MLP neurons of a small language model. Each row is named by its layer, matrix (up: input weights) and neuron, and shows model dimensions 144-207. Each number is 128 + 24 x the weight over its row's rms, rounded and kept within 0 to 255.
After each neuron's rows, "fires on" lists the tokens most often at its 100 highest values on Wikipedia text that the model never trained on. A number after a token or word is its count.

L10.up356 [126 137  90 110 155 138 104 128 128 125 182 120 138 163 134 150 134 154 117 127 166 147  86 113 108 145 108 121 105 151 162 146 119 114 110  66  93 148 135 143 108 132  92 154 139 160 140 117 162 128 140 115  96 155 136 140 158 149 135 134  97 142  94  86]
fires on: "not " 17, "also " 15, "It " 8, "don" 5, "then " 5, "ly " 4

L3.up322 [101 111 112 136 102  70 135 104  78 104 113 119  81 141 141 170 112  88 139 120 187 154 145 106 103  95 144 153 131 151 171 171 142 152 120 109  87 120 124 131 148 172 151 151 110 134 144 134 174 104 132 113  85 135 160 117  90 119 118  88 124 124 108 125]
fires on: "had " 40, "in" 31, "have " 9, "ina" 4

L8.up110 [143 130 141 170 106 128 162 111 111 168 135 140 106 111 148 165 109 115 152 128 135 149 105  97 140 155 176 111 153 147 141 125 144 107 124 137  76 111 144 145 187 108 140 128 121 130 128 123 115 156 111 139 150  69 123 141 117 101 134 128 136 156 136  94]
fires on: "k" 14, "ther" 12, "le" 10, "int" 6, "fe" 4, "un" 4

L8.up5 [108 165 123  86 123 104 174 140 125 136 102 177 147  94  61 179 133  81 160 134 169 127 134 138 111 134 142 114 121 141 114 148  85 138  85 144 137 131 139 121 160 139 130  96 144 106 139 144 130 123 149  61 131  88 113 134 113 150 118 114 121 133 146 114]
fires on: "S" 25, "fl" 17, "sou" 7, "ner" 5

L5.up861 [146 120 103 125 101 123  89 163 150 156 162 104 107 115 119 165 162 143 148 134  94 128 106 152 101  82 150 208 120  99 111 123 157 101 148 125 140 144 130  96 127 132 115 126 117 147 128 113 138 149 143 112  88  74 125  96 128 121 112 115 141 112 154 150]
fires on: "of " 34, "\n\n" 13, "fied " 10, "given " 5, "from " 5

L5.up556 [140 147 103 156 159 137  94 111 121 115 146  85 147 110 140 152 117 114 115 180 165 116 106 129 120 139 131 118 160 166 128 104 107 126 108 113 103 205 117 125 136 157 150 109  69 104 118 133 184 150 150 121 148 155 167 145 132 135 101 147 142 149 116 126]
fires on: "p" 52, "m" 11, "c" 11, "sim" 5, "P" 5, "ip" 4

L8.up1233 [119 167 114 141 106 102 151 163 124 104 143 114 186 112 133 153 152 130 167 131 119  84 160 104  76  99 163 145 132 200 147 165 127 157 133  87 141 131 123 137  94 125 141 154  84 115 142 126 131 164 130 119 115 109  81 111 125 122  94 113 159 148  95 137]
fires on: "known " 34, "much " 9, "wh" 4, "many " 4, "\n" 4

L5.up503 [107 103  91 134  91 102 134  90 131 158 170 115 114  80  92 125 100 178 105 107 143 153 112 113 139 118  87 108 103 117  67  50 149 113 106  83 100 141 139 128  80 122 139 132 126 149 111 122  96 104 101 155 118 114 140 128 123  99 122 131 130 149 120 150]
fires on: "do " 17, "no " 17, "as " 13, "— " 10, "can " 9

L5.up684 [126  98 146 139 123 102 126 143  77 104  86 134 121 111 165 168 118 220 115 141 117 112 105 123 139 147 149 155  67 123  92 100  97 107 120 166 114 116 126 123 135 124 126 100 126  87 117 121 144 109 128 145 135 130 120 108 108 129 124 151 161 137  93 134]
fires on: "\n\n" 54, "Res" 7, "sh" 5

L5.up1296 [141 105  98 154  82 188 148 140 111 149 114 140 140 126  64 120 141 122 148 101 158  88 112  96 125 117 130 204 130 146 109 126 124 122  95 110 107 164 126 140 130 124 130 141 119 142 155 102 117 120 141 135 116 115 169 153  88 137 131 126 124 126 100 156]
fires on: "; " 30, "\n" 30, "| " 22, ": " 13, "); " 4

L8.up517 [125 115  98  99 138 111 118 180 104 157 135 103 127 128 118 150 136 136 135  72 145 139 133  67 100 126 107 104 142 154 116  95 117 133 136 112 169 109 141 111  91 105 132 113 123 118 108 143  75 187 101  94 130  91 103 135 130 126 141 150 127  98 120 151]
fires on: ". " 54, "that " 17, "pl" 6, "\n\n" 4

L3.up742 [ 90 124 166 136 137  85 115 104 119 106 133 156 163 141 120 130 107 100 112  93  85 133  95 136 125 125 134 159 140 125  79 133 136  97 111 125 141 115 145  88 128  96 108  84 107 127 106 122 127 116 136 113 137 109 127 105 126 120 164 110 158  77 138 203]
fires on: "l" 24, "f" 17, "al" 13, "j" 6, "sp" 4

L5.up689 [ 99 123 118 143 129 159 131 155 101 103 161  69 124 111 134 110 111 171 117 137 155 119 120 175 125 131 144 161 115 148 124 129 100 104 130 122 151 139 110 124 114 114 165 130 171  98 118 109  96 135 130 153 122 133 109  88  97  74 128  78 149 119 118 143]
fires on: "- " 24, "\n\n" 13, "US " 8, "DA" 7, "N " 5

L5.up659 [108 123 139 119  89 101 125 119  94 124 116 109 115 138 119 129 116 111 125 152 115 156 162 106 111 112 106 130 163 159 120  93 169 112 100 117 152 136 169 123 111 145 166 127 135 112 115 163 162 100 108 101 140 133 133 106 124 117 146 141  93 145 108 146]
fires on: "- " 17, "uary" 11, "oz" 7, "–" 7, "ography" 6, "edition " 6

L10.up1280 [149 155 146 160 113 140 149 116 164 129  98 119 119 121  69 132 129 113 141 131 198 146 112 139 106 164 156  83 124 130 161 133 158 156 100 148  94 157 173 115 118 185  66 114 124 142 147 121 173 139 115 144 129 119 104 152 150 113 100 123 190 122 144  97]
fires on: "on " 24, "at " 12, "| " 12, "$" 10, "2 " 9, "\n" 5

L3.up224 [102  96 128 123  96 125 179  95 143 136 141 170 153 129 117 171 146  89 121 118 108 119 108 146 117 156 135 157 128 186 142 163 120 157 118 161 146 124 160 126 112 117 155 132 145 102 148 120 132 121 116  82 115 166 138 135 145 107  98 168 129  96 183  99]
fires on: "S" 95, "NS" 4

L8.up985 [141 127 109  89 177 148 141 127 135  92 111 148 114 157 153 129 117 114 131 130 113 103 136 176 115 117 151 139 140 159 144  82 149 104 158 101 156 106 123 153 165  85 154 149 142 112  73 154 117 103 134  90 106 170 126  85 130  98 150 102 135 158 179 120]
fires on: ", " 53, "ser" 5

L8.up881 [177  97 123 128 153 123 163 133  86 153  93 111 109 121 175 124 112 121 121 121 111 167 148 126 132 155 108 135 108 122  93 118 117 153 141 119  96 123 115 140 124 176 133  87 108 109 139  90 123 152  88 179 153 104 168  86 148 151 128 175 150 144 109 156]
fires on: "un" 54, ", " 19, "least " 7

L5.up445 [115  87 114 133  94 149 119  90 122 136 145  92  99 160 139 167  98 146 138 143 115 168 155 143 168 150 114 140 142 112  91 132  95 165  78 105 132 143 130 119 156 154 130  91 135 117 143 136 112 143 112 125 115 150 165 139 164  81 104 147 137 119 167 114]
fires on: "c" 25, "inter" 14, "Har" 13, "ar" 8, "C" 6, "w" 5

L3.up127 [ 95 157 143  88  82 102 129 106  97 133  84 102 130 150 133 146 143 142 107 140 118 159 154 142 128 105 174 148 160 120  80  97  98 120 128 116 155 112 180 113 178 102 118 113  96 107 102 137 137 118 110 101 123 117 173  94  93 120 115 172 111 161 115 131]
fires on: "\"" 26, "$" 15, "[" 13, "{" 13, "|" 9, "_{" 5

L8.up1112 [ 86 125 120 132 106 125 125 173 102 166  93  82 157 124 164 147 120 144 123 106  92 135 160 139 125  78 141 131 134 144 122  81 139 117 113 131 133 112 162 119 103 112 119 152 174  82  99  96 153 138  87 157 136  99 152 115  99 117 134 119 133 128 107 115]
fires on: "th " 24, "- " 15, "–" 12, "University " 7, "L " 6, "ast" 5

L5.up666 [143 126 132 121 105 163 177 151  97 160 110 115  90 133  92 137 118 159 150 116 167 105 131 100 146 140 103 125 102 110  93 119  99 151 104 112 143 117 133 118 152 188 124 149 113 121 171 133 154 107 113 141 111 134 104 169 146 124 147 140 129 135 178 140]
fires on: "h" 28, "H" 20, "DV" 6, "erg" 6, "C" 5, "c" 5

L5.up285 [159 139 133 187 126 120 116  87 158 153 116 113 102 130 133 131 185  89  87 142 149 158 161 119 105 158 143 120 144  82 134 120 136 138 135 155 175  85 146  84 163  71 109 150 140 151 147 102 153 116 163 159 131 119 156 134 158  79  85 123 119 122 149 111]
fires on: "tions" 17, "ers" 16, "ents" 15, "ings" 15, "ing" 7, "ations" 5

L3.up1211 [ 85 160 134 134 119 114 145 133 125 121 149 144  84 122 124 105 149 136 123 141 143 123 194 126 123 146 127  95 143 184  71 134 109  96 111 137 141 159 130 143 104 132 118 117 127 151 165 121 109 113 171  92 143 125 148 118 130 130 135 147 124 125  73 152]
fires on: "under" 19, "per" 17, "1" 11, "Per" 9, "dec" 7

L8.up921 [169 143 163 140 168 127 105 133 109 130 146 114 146 119 132 126 154 178 149  92 131 138 124 150 108 108 133  98 129 179 118 134 139 122 134 191  99 112 129 118 118 126 136 105 124 131 144 115 139  82 159 100 132  55 147 115 154 127 113  88 107 145 135 119]
fires on: "used " 22, "with " 9, "es" 9, "to " 9, ". " 8

L3.up681 [143 119 111 152  87 122 117 116 134 127 129 149 131 104 126 108 120 125 103  86 147 120 115  91 149 138 118 106 132 168 108 115 138 173 135 159 163 132 150 144  92 164 167  89 172 118  97 115  99 154 135 128 126 115 108 119 139 129 145 122 136 117 131 123]
fires on: "r" 86, "\n\n" 5

L10.up383 [142 142 115  76 169 120 114 155 155 140 135 129 107 131 143 115 157 168 105 139 116 159 169  85 117 110 115 118 150 110 162 140 167 166 133 116 146  87 103 159 107 126 125 112 152  85 135 155 140 109  98 116 165 111 113 118 103 162 198 134 135 141 103  83]
fires on: "| " 29, ": " 15, "h" 10, ", " 8, "to " 5, "; " 5

L8.up368 [136 130 137 141 163 199 126 164 132 124 116 136 133 135 157 131 125 111 116  88 112 149 138 151  87 138 125 114 121 180  71 133  66 112 151 144 106 155 115 157 154 171  96 117 101 112 138  81 167 100 114 146 113 107 174 140 148 174  89 105 165 113 137 106]
fires on: ", " 18, "cl" 9, "0" 8, "softw" 7, "still " 5, "Cl" 5

L5.up1440 [127 105 102 144 129 146 112 139 163 112 137 154 131 118 100  90 166 153 126 101 140 133 107 108 123 118 118 171 140  94 116 130 152 134 136 153 141 147 142 117 157 145 142 145 147 120 114  97  51 147 110 149 148 130 172 109  83 119 150 129 106 117 144 111]
fires on: "\n\n" 43, ", " 21, "), " 17, ": " 13, "\n" 5

L5.up1444 [123 133 145 121  94 146 103 106 141 154 145 119 113 113 117 159 123 128 126 102 110 190 133 140  91 147 109 121 111 125 115 117  99 116 144 128 127 122 139 153 119  98 133 116 159  85 149 147 111 132  85 107 140 108 124 106 101 156 140  79 100 138 103 163]
fires on: "T" 83, "t" 17

L5.up1109 [139  96 128 120 192 110 125 120 104 150 133 140 110 124 116 155 118 167 133  90 129 144  84 168 151 107 102 140 156 106 153  84 122 130 101 126  98 128 117 136 145  94 140 133 120 144 130  91 125 135  99 138 101 132 146 105 163 119 159 142 117 136 107 111]
fires on: "inter" 20, "–" 20, "R " 9, "19" 8, "sen" 5, "T " 4

L5.up1039 [128 136 122 164 118 101 114 113 129 118 141 126 130 143  87  42 169 166 159 114 116 138 133 110 111 120 129 167 133 102 145 128 138 178 111 110 134 171 164 144 137  96 144 158 124 128 119  96 136 131  79 115 121 161 129 100  99 107  96 176 163 107 126 120]
fires on: ", " 19, ". " 15, "), " 6, ") " 6, "Track " 4, "R" 4

L8.up1113 [ 90 119 120 132  94 123 123 127 118 144 107 114 174 152 151 101 111 124 150 120 185 154 101 116 152 109 142 101 114 135 135 167 184 150 183 152 157 116 126 118  98 146 127 116 125 136 104 130 130 109 146 139 132 119 117 120 134 161 139 128 138 140 135 126]
fires on: "r" 44, "p" 31, "n" 5, "col" 5, "ul" 4

L8.up348 [139 114 143 166 153 103 150 104  71 147 146 139 136 122 165 119 105 118 130 140 126 100 133 116  80 182 135 155 117 148  74 126 161 101 152  90 117  74  96 151 162 117 106 131 141 181 100 147 120 147 110 136 102 142 145 139 145 107 147 141 152 120 135 154]
fires on: ", " 68, "at" 4

L3.up386 [159 134 115 118 119 149 104  76 149  97 124 150 159 109  94 185 127 101 120 110 133 111 113 117 167 139 161 164 134 104 127 126 180 126 139 106 138 131 154 104 150 140 136  93  91 143 107 120 104 176 150 160 113  97 155 121 128 143  87  96 118 113 107 111]
fires on: "'" 46, "ub" 11, "les " 7, "gun" 5

L3.up1038 [117 130 153 125 118 142 118 142 126 138 117 108 104  95 178 130 141 115 159 137 132 124 148 117 146 154 102 147 125 163  97 139 129 114 120  86 120 149 141 134 131 136 131 159 103  71 153 114 164 123 128 114 157 128 155 111 144 154 159  95 144 127 151 141]
fires on: "==" 57, "there " 24, "There " 12

L8.up103 [141 151 152 155 164 175 109 119 152 173 117 111 129 132 134 120 162 155 140 109 111 160 145 150 141  91  97 124 133 119  84  90 126 126 140 158 114 104 107 109 159 137 173 131 134 106  99 125 129 102 113 106 158 112 147 147  93 136 131 122 147 127 174 121]
fires on: "with " 15, "in " 14, "\"" 8, "for " 7, "$" 6, ". " 5

L3.up708 [112 120 130 183 152 130 130 123 100 107 125 122 129 147 111 150 133 105 151 126 164 176 102 156 106 122 141 155 118 144 133 104 139  82 113 112 152 106 137 174 136 102 126 129  99 109 156 101 142 111 197 141  85 144 122 125 155 141 111 103 114 131 133 169]
fires on: "9" 21, "6" 19, "1" 14, "7" 10, "on" 9, "5" 7

L3.up1210 [137 153 118 152 102 100 125 125 100 147 165 130 103 124 146 113 147 157 122 167 122 138 132  93 128  95 129 101 165 103 114 135 137 173 139  99 148 121 136  61 137 101 142  97 103 100  83  88 141  87 111 120 128 152 118 145 127 169 139 121 142 164 138  88]
fires on: "14 " 15, "ara " 13, "Alb" 12, "15 " 11, "13 " 9

L5.up1035 [113  93 130 142  78 118 128 126 169 116 168 137 136 142 179 114 107 103 129 110 110 141 105 111 109 143 133  99 151 155 139 101 155 128 137 181  94 132 112 108 142  97 123 151 140 104 149 145 132 125 121 156  92 119 141 152  93 116 109 132 112 145 182  96]
fires on: "al" 86, "un" 8

L10.up374 [166 121  96  79 105 112  99 155 123 143 111 108 108 148 119 125 141 128 122  80 139 118 139 180  85 149 148 118 138  96  97 141 161  97 127 106 174 133 137 133 112 123 181 154 169  73  89 118 171  98  82  92  97 111 115 141 117 131 133  99 136 132  81  86]
fires on: "was " 18, "is " 9, "is" 9, "e" 6, "new " 5, "es " 4

L8.up1242 [ 97 160 126 105 103 134 133 113 159 124 125 148 130 163 138 147 128  84 104 107 157 136 109 132 126 152 144 114 125 107 139 106 149 150 143 109 135 141 159 136  77 171 114 113  89 126 132 129 140  45 122 171 101   4  41 120 149 133 131 179 141 156  64 115]
fires on: "O" 21, "ber" 11, "W" 8, "." 8, "D" 6

L10.up120 [147 114  84 135 133 111 126 116 146 107 127 114 108 109 176 144  99 100 140 147 125 137  96 140 138 121 143 150 124 114 110 157 118  96 153 144 143 152 130  98 154  72 109 128 117 157  86 102 135 116 152  94  82 126 110 113 131 123 130 117 132 125 123 166]
fires on: "to " 22, "but " 21, "of " 13, "from " 10

L8.up214 [146 149 114 124 130 116 117 137 134 185 125 131 115 182  96 130 107 155  94 167 141 118 124 110 155 159 136 121 167 133 107 140 129 105 136 126 175  74 109 124 113 100 117 107 115 100 130 143 112  94 133 139 113 138 131 148 140 127  92  76 165 134 127 117]
fires on: "/ " 16, "in " 11, "it " 10, "qu" 8, "and " 7, "k" 6

L8.up763 [158 105 124 112 107 136 131 172 129 157 150 115 117 126  75 172 135 153 133 139 150  82 148 108 130 113 131 113 172 137 121 144 129 164 122 129 152 115 119  92 139 138 114 136  75 142 102 134 134  92 144 125  76 143 156 152 126 135 105 147 139 115 178 127]
fires on: "he " 18, "\n" 10, "she " 9, "J" 6, "Sar" 6, "ank" 5

L8.up344 [105 143 125 161 144 105 111 137 112 130 106 147 149 108 158 138 146 115  82 148 174 132 110 144 113 171 127 144 123 111 146  97  99 132 132 131 129 138 155 122 128 126  99 109 149 120 109 115 137 149 117 128 133 133 147  99 126  92 133 153 116 103 146 109]
fires on: "of " 52, "and " 5, "than " 5, "or " 5

L10.up581 [135  95 129 162 129 166 125 125  77 119 119  79 131 134 156 149 159 121 122 109 153 166 120 102 122 124 106 111 130 119 103 116 102 155 122 148 101  98 140 152 137 161 119 111 146 144 113 111 137 129 148 158 105 115 173  96 145 157 129 169 128 141 112 145]
fires on: ", " 52, "\n" 23, "un" 5, "\n\n" 4

L5.up1362 [142 127 178 140 109 147 137 117 155  94 141 129  90 148 126  92 109 105 128 120 146 144 163 147  90 131 138 100 108 120 142 146 119 136 109 119 112 149 106 119 153 158 169 136 125 125 129 112 186 152 121 129 151 141 115 122  89 110 133 115 157 133 154 182]
fires on: "P" 42, "=" 9, "Th" 6, "Pro" 5, "eb" 5, "Pe" 4

L3.up527 [124 139  95 134 138  86 115  93 116 135 141 129  94 131  98 128 156 128 130 124  87 122 115 124 145 113 121 108 138 134 129 135 160 113 132 140 150  82 106 130 176 105 100  89  57 101  90 117 172  93 123 127 128 140  79 124 105 111 158 117 105 139 124 148]
fires on: "ing" 22, "i" 13, "'" 7, "′" 6, "house" 5, "ro" 5

L5.up1108 [125 114 139 154 105 112 118 154  75 142  77 103 158 140 172 133 114 182 131 138 171 159 140 159 106 121 120 144 122 116  64 120 105 112 147 118 125 123 154 138 143 143 142 147 157 141 149 117 150 145 117 155 113 173 106 134  99 102 134 111  84 144  98 169]
fires on: "\n" 26, ". " 14, "000 " 8, "that " 5, "\n\n" 5, "13 " 4

L3.up1064 [130 132 152 128  82  95 154 115  76 125 153 143 121 148  90 128 115 130 124 119 162 141  98 116  92 123 128 142  95 157 121 130 147 120 161 115 123  85 137 127 139  92 104 134 145 117 114 117 151 194  99 109 118 163 112 138 127 211 130 192 132 136 107 155]
fires on: ", " 91

L3.up560 [133 106  77 114 150 133 140 107 156 117 116 142 165 117 170 146 129 120 110 114 126 140 119 157 108 144 107 116 146 129 161  91 129 134 135 123 117  90 148 117 129 162 108  98 131 162 101 134  94 127  96 114 106  69  54 141 153 122 133  97 113 138 177  92]
fires on: "ia" 49, "O" 7, "B " 6

L5.up290 [115  94 116 159 129  74 110 130 135 171  99 127 147 135 110 121 124 132 146 111  62 160 139 136 103 140 118  96 113 138  99 147 141 116 148 103 150 158 128  70 109  72  99 105 128 110 118 133 108 115 122 111 133 134 141 132 143 100 133  90 109  89 122 146]
fires on: "f" 75, "’" 15, "'" 5

L8.up544 [156 124 143 107 127 170 176 123 124 132 168 177 151 104 159  78  91 132 168 186 147 131 134 123 129 149 145 128 144 163  92 127 127 113 128 128 150 138 100 134 101 107 149  99 124 132 118 137 108 114 130 167  99 122 129 137 125 135 160 135 139 163  86 125]
fires on: "al" 84, "val" 9

L3.up230 [ 95 118 126 131 130 104 110 139 115  69 163 139 109 162  93 167 153 137 163 154  97 140  65 187 149  97 116 151 121  93 160  67 145  79  96 121 113 133 115  96  90 156 156 153 109 120 110  95 136 126  96 143 124  79 124 129 160 135 137 138 164 153 141 135]
fires on: "w" 14, "kn" 11, "W" 10, "assist" 9, "team " 9, "sk" 9

L5.up87 [132 132 138 132 124 135 110 128 156 148 162 107 165 123 139  98 168 126 109  78  94 101 102 124 117 120 116 121 154  98 148 162 162 108 162 146 129 120 140 120 128 115 107 144  89 115 123 147 116 127 124 112 144 114 154 139 129 124 130  98 168 158 155 107]
fires on: "\n\n" 32, "died " 6, "coach " 5, "marine " 5, "Chief " 4, "mission " 4

L10.up1494 [124 153 108 103 153 136 158 111  99 141 141 124 155 157 170  90 139 159  97 139 138 104 161 124 103 144  99 126 150 141 145 146 160 136 104 112 139 119 133 142 127  95 173 136 122 112  95 140  89 170  95  77 148 152  62 110 101 151 152 112 122 153 132 115]
fires on: "was " 45, ", " 8, ") " 6

L8.up653 [102 114 138 144 131 171 124 115 133 112 136  93 150 143  96 127 102 141 127  81 202 152 119 152 143 152 151 134 137 172 153 108 124 131 150 162 109 157 100 107 104 162 141 116 127 119 119 120  91 106 145 119 124 134 139  71 108  95 102 132 162 188 152 114]
fires on: "\n\n" 19, "min" 18, "Min" 16, "Val" 8, "- " 5, "all " 4

L8.up1507 [142 166 105 147 152 167 110  66 151 133 120 117 137 124 130 124 161 156 106 146 108 107 122 129 127  97 141 118 137 150 104 136 142  91 129 128 136 132 127 132 147 105 103 128 106 103 127 148 109 144 123 144 118 141 110 118  87 154 179 156 111 170 150 120]
fires on: "-" 24, ", " 16, "has " 11, "is " 10, "to " 9, "| " 8

L3.up1110 [123 107 146 140 130 132  99 112 158 107 143 102 167 134 148 124 169 107 138 149 107 129 146 101 145 116 114 122 133 119 137 111 114 148 124 144 105  87  85 119  67 133 110 121 100 119 104 126 156 150  81 114 154 120 128 141 147 168 143 112  82 127 133 138]
fires on: "World " 24, "s " 20, "ang " 6, "ess" 5

L3.up726 [154 138 154 108 160 105 138 163 124 142  71 137 140 132 139  67 136 178 109 152 104 144 130 129 153 142 116 118 133 155 149  98 132 111 129 111 123 135 130 146 153 115 133 141 139 111 149 143 126 147 144 114 141 129  87  98 150 134 135 119  82 128 129 101]
fires on: ") " 22, "als" 15, "al " 11, "0" 8, "als " 8, "prog" 6

L3.up529 [ 45 122 120 144 112 127 102 122 136 116 140  98 125 140 119  98 107 184 110 151 135 140 124 131  99 126 160 113 109 117 115 157 121 138 115 145 125 145 140 111 118 140  76 131 104  98 143 100 134 131 127 122 141 193 162 120 110 131 162 139 159 133 136 108]
fires on: "–" 29, "0 " 15, "+" 6, "0" 5, "-" 5

L5.up1168 [125 102 103 153 106 135 145 150 141 143 130 121 187 132 144 125 134 144 148 122 117 155 117 124  98 105 147 158 148 117 145 123 144 140 121 126 121 113 109 125 113 118 141 115 115 154 136 137 131 117 122 136 130 105  90  93 101 114 148 163 146 139 136  88]
fires on: "ul" 35, "Del" 14, "fil" 5, "Mar" 4

L8.up1246 [125 122 109 118  84 139  92 160 149 151 122 147 136 139  95 155 176 128  93 136 129  95 116 159 114 153 115 138 136  95 141 146 124 149 133 118 127 123 148 170 119  88 136 114 129 114 122 105 142 122 114 135 116 131 119  97 122 163 116 148 136 133  84 138]
fires on: "was " 22, "time " 17, "| " 16, "I " 9, "H" 9, "is " 7

L5.up715 [118 126 145 135 124 144  84 137 172 119 130 133 112 120 135 147 135 149 120 114 131 128 143 118 110 113  90 112 131 136  54 110  58 129 126 136 108 126 179 119 107 117 156 139 143 117 132 118 121 128  99 150 160 106 127 103  81 165 146 101 140 156 138 113]
fires on: ". " 39, "when " 9, ", " 9, "for " 7, "included " 5, "where " 5

L8.up1212 [ 80 105 144 156 109 107 100 153 128 140 165 136 183 171 148 130 139 138  90 141 133 133 146 111 108 157 101 125 109 122 142 128 115 139 125 120 139 170 120  94 149 119 102 142 168 137 120 146 190 154 142 188 110 105 134  99 102 111 167 158 138 130 140  88]
fires on: "a " 17, "or " 14, "-" 13, "co" 11, "ch" 9, "and " 6

L3.up801 [153 112 140 163 111 118 122  93 129 126 150 111 128 147 114  85 116 126 141 142 101  94 126  91 135 109 109 128 165 128 164  88 100 147 137 118 127 118 153 118 159 167 206 140 104 104 182  89 166 147 120 114 127 160 109 155 112  96 146 133 121  96  74 126]
fires on: "it" 26, "' " 22, "s " 11, "their " 8, "It" 7, "ond" 7

L8.up946 [131 101 130 167 143 124 155 104 135 141  94 107 148 122 158 108 134 155 154  97 118 116 151 111 114 115 136 129 114 151 123 143  81 114  99  80 126 155 146 182 114 101 133 154 104  83 124  94 152 136 103 110  98 144 147 147 124 142 125 124  93 143 107 120]
fires on: "==" 73, "point " 4, "l " 4

L10.up1423 [136 175  94 122 109 116  92 134 147 109  80 140 116 112 175 141 130 131 145 132 124  71 111 152 132 107 199 126 131 128  98 136 113 164  72 129 104 123 169 114 139  84 110 116 132 161 117 173 140 147 103 128 141 115 138 124  68 151 147 127 121 133 138 143]
fires on: "|" 38, "\"" 18

L5.up1428 [142 119 121 109 138 124 158 110 136 147 129 101 142 136 131 168  98 137  88 171 139  80 101 148 106 118 136 120 152 167 160 122 150 128  75 139 169  74 114  82 121 115 111 110 106 121 142 115 137 142 105  99 103 140 118 131 112 114 125 145 157 134 120 106]
fires on: "/ " 42, "sp" 9, "qu" 9, "ight" 8, "do " 4

L3.up338 [143 120 122 186  82 123 119 139 143 101 161 109  98 152 114 146 104 126 142 105 134 104  76  73 133  96 102 148 130  82 116 133 134 129 115 104 157 105 149 154 118 128 101 132 142 199 115 108 149 163 108  76  95 158 189 151 118 155 107 146 107 119 126 132]
fires on: "ale" 17, "ia" 13, "ine" 11, "ade" 8, "ant" 6, ", " 4

L3.up923 [115 114 146 175  97 137 120 109 176 125 127 137 124  99 124 137  83  74 125 104 108 110 122 105 130 139  89 118  58 122 111 144 157 143  91 130 101 114 149  90 146 145 145 161 138 164 124 100 120 116 132 192 103 126 112  97 110 129 153 101 112 119 148 122]
fires on: "ing " 24, "form " 18, "king " 12, "named " 8, "standing " 5

L8.up1226 [140  81 149 105 124 154 143 128 165 117 123 100 138 125 137  73 149 122 140 149 128 128 148 127 140 110 143 132 180 159  67  93 148 151 152 125 104 176 137 143  95 146 171 113  63 123 111 121 112 121 118  96 117 126 139 145 109 141 114 115 148 179 132 148]
fires on: "es" 14, "ay" 13, "al" 9, "y" 7, "um" 6, "ay " 5

L10.up945 [131  94  80 143  72 146 134 137 120 102 117 114  64  74 175 149 141 127 102 113 136 105 163 153 102 100 133 162 177 166 141 148 132 127 103 102 134 121 106 104 151  87 129 104 182 159 116 142 150 193 136 109 123 138 126 125 154  76 135 128 147 120 147 150]
fires on: "i" 35, "e" 7, "en" 5, "or" 5, "at" 4

L3.up1039 [104 126 141 140 176 162 120 102  91 128 179  98  96 134 129 101 149 134 131 113 116 174 106 160 138 169 140 145 127 108 102 112 101 136 133 124 151 106 100 133 162 138 135 152 117 134 101 111 115 136 112 114 116 147 133 101 144 124 140 143 114  92 108  94]
fires on: "inter" 38, "Sen" 7, "Special " 6

L8.up1025 [110  94 146 101 128 115 116 130 123  93 148  90 134  97  87 109 128 101 141 140  84  87 143 116 133  95 131 110 114 118  91 113 115 151  72 109 170 131 127 129  94 145 137 146 122 112 106 111  68 131 138 142  96 109 130 152 145 127 182 153 123 134 121 121]
fires on: "E" 38, "s" 8, "He" 6, "Sy" 5, "We" 5

L8.up199 [152  91  97 143 107 164 183 100 104 153 146 150 142 144 134 135 113 156 168 115 144 161 104 151 145 122 141 136  98 127 102 145 165 134 110 121 143 132 108 147 148 111 101 112 112 138 125 139  86 136 135 182 128 144  94 164 115  91 147 104 110 110 106 137]
fires on: "o" 20, "al" 14, "e" 11, "de" 8, "a " 7, "ile" 5

L10.up1285 [148 139 146 116 113 154 127 100 164 120 132 161  88 140 135 161  85 135 128 137 129 154 124 128 141 105 148  99 124 122 123 146  89 124 118 147 122 149 179 156 108 165 126 114 128 130 116  90 127 113 108  73 119 138 140 151  93 125 191 163 148 124 129 120]
fires on: "for " 26, "E" 21, "Trin" 4

L5.up466 [125 114 128 119 109 153 153  98 148 162 146 105 157 100 179 141 160 181 138 148 116 121 103 132 120  99 141 148 136  96 117 113 106 163 161 116 117 157 122 142 115  91  89  79 170 118 136 140  97 122 103 141 139 106 144 130 102 167 135  91  91 127 142 151]
fires on: "T" 32, "west " 7, "west" 5, "South" 5, "Hill" 4, "The " 4

L8.up779 [114 103 140 125 131 139 124 107 162 123  92  99 166 141 137 125 117 110 119 162 147 108 133 147 139 145 142 117 134 125 169 100 140 118 122  93 103 156  83 129 152  90 136  98 173 133 155  50 109  91 107  87 124 146  82 124 128 144 125 146 170 139 102 153]
fires on: "-" 24, "T" 9, "early " 8, "or " 5, "un" 5, "fi" 4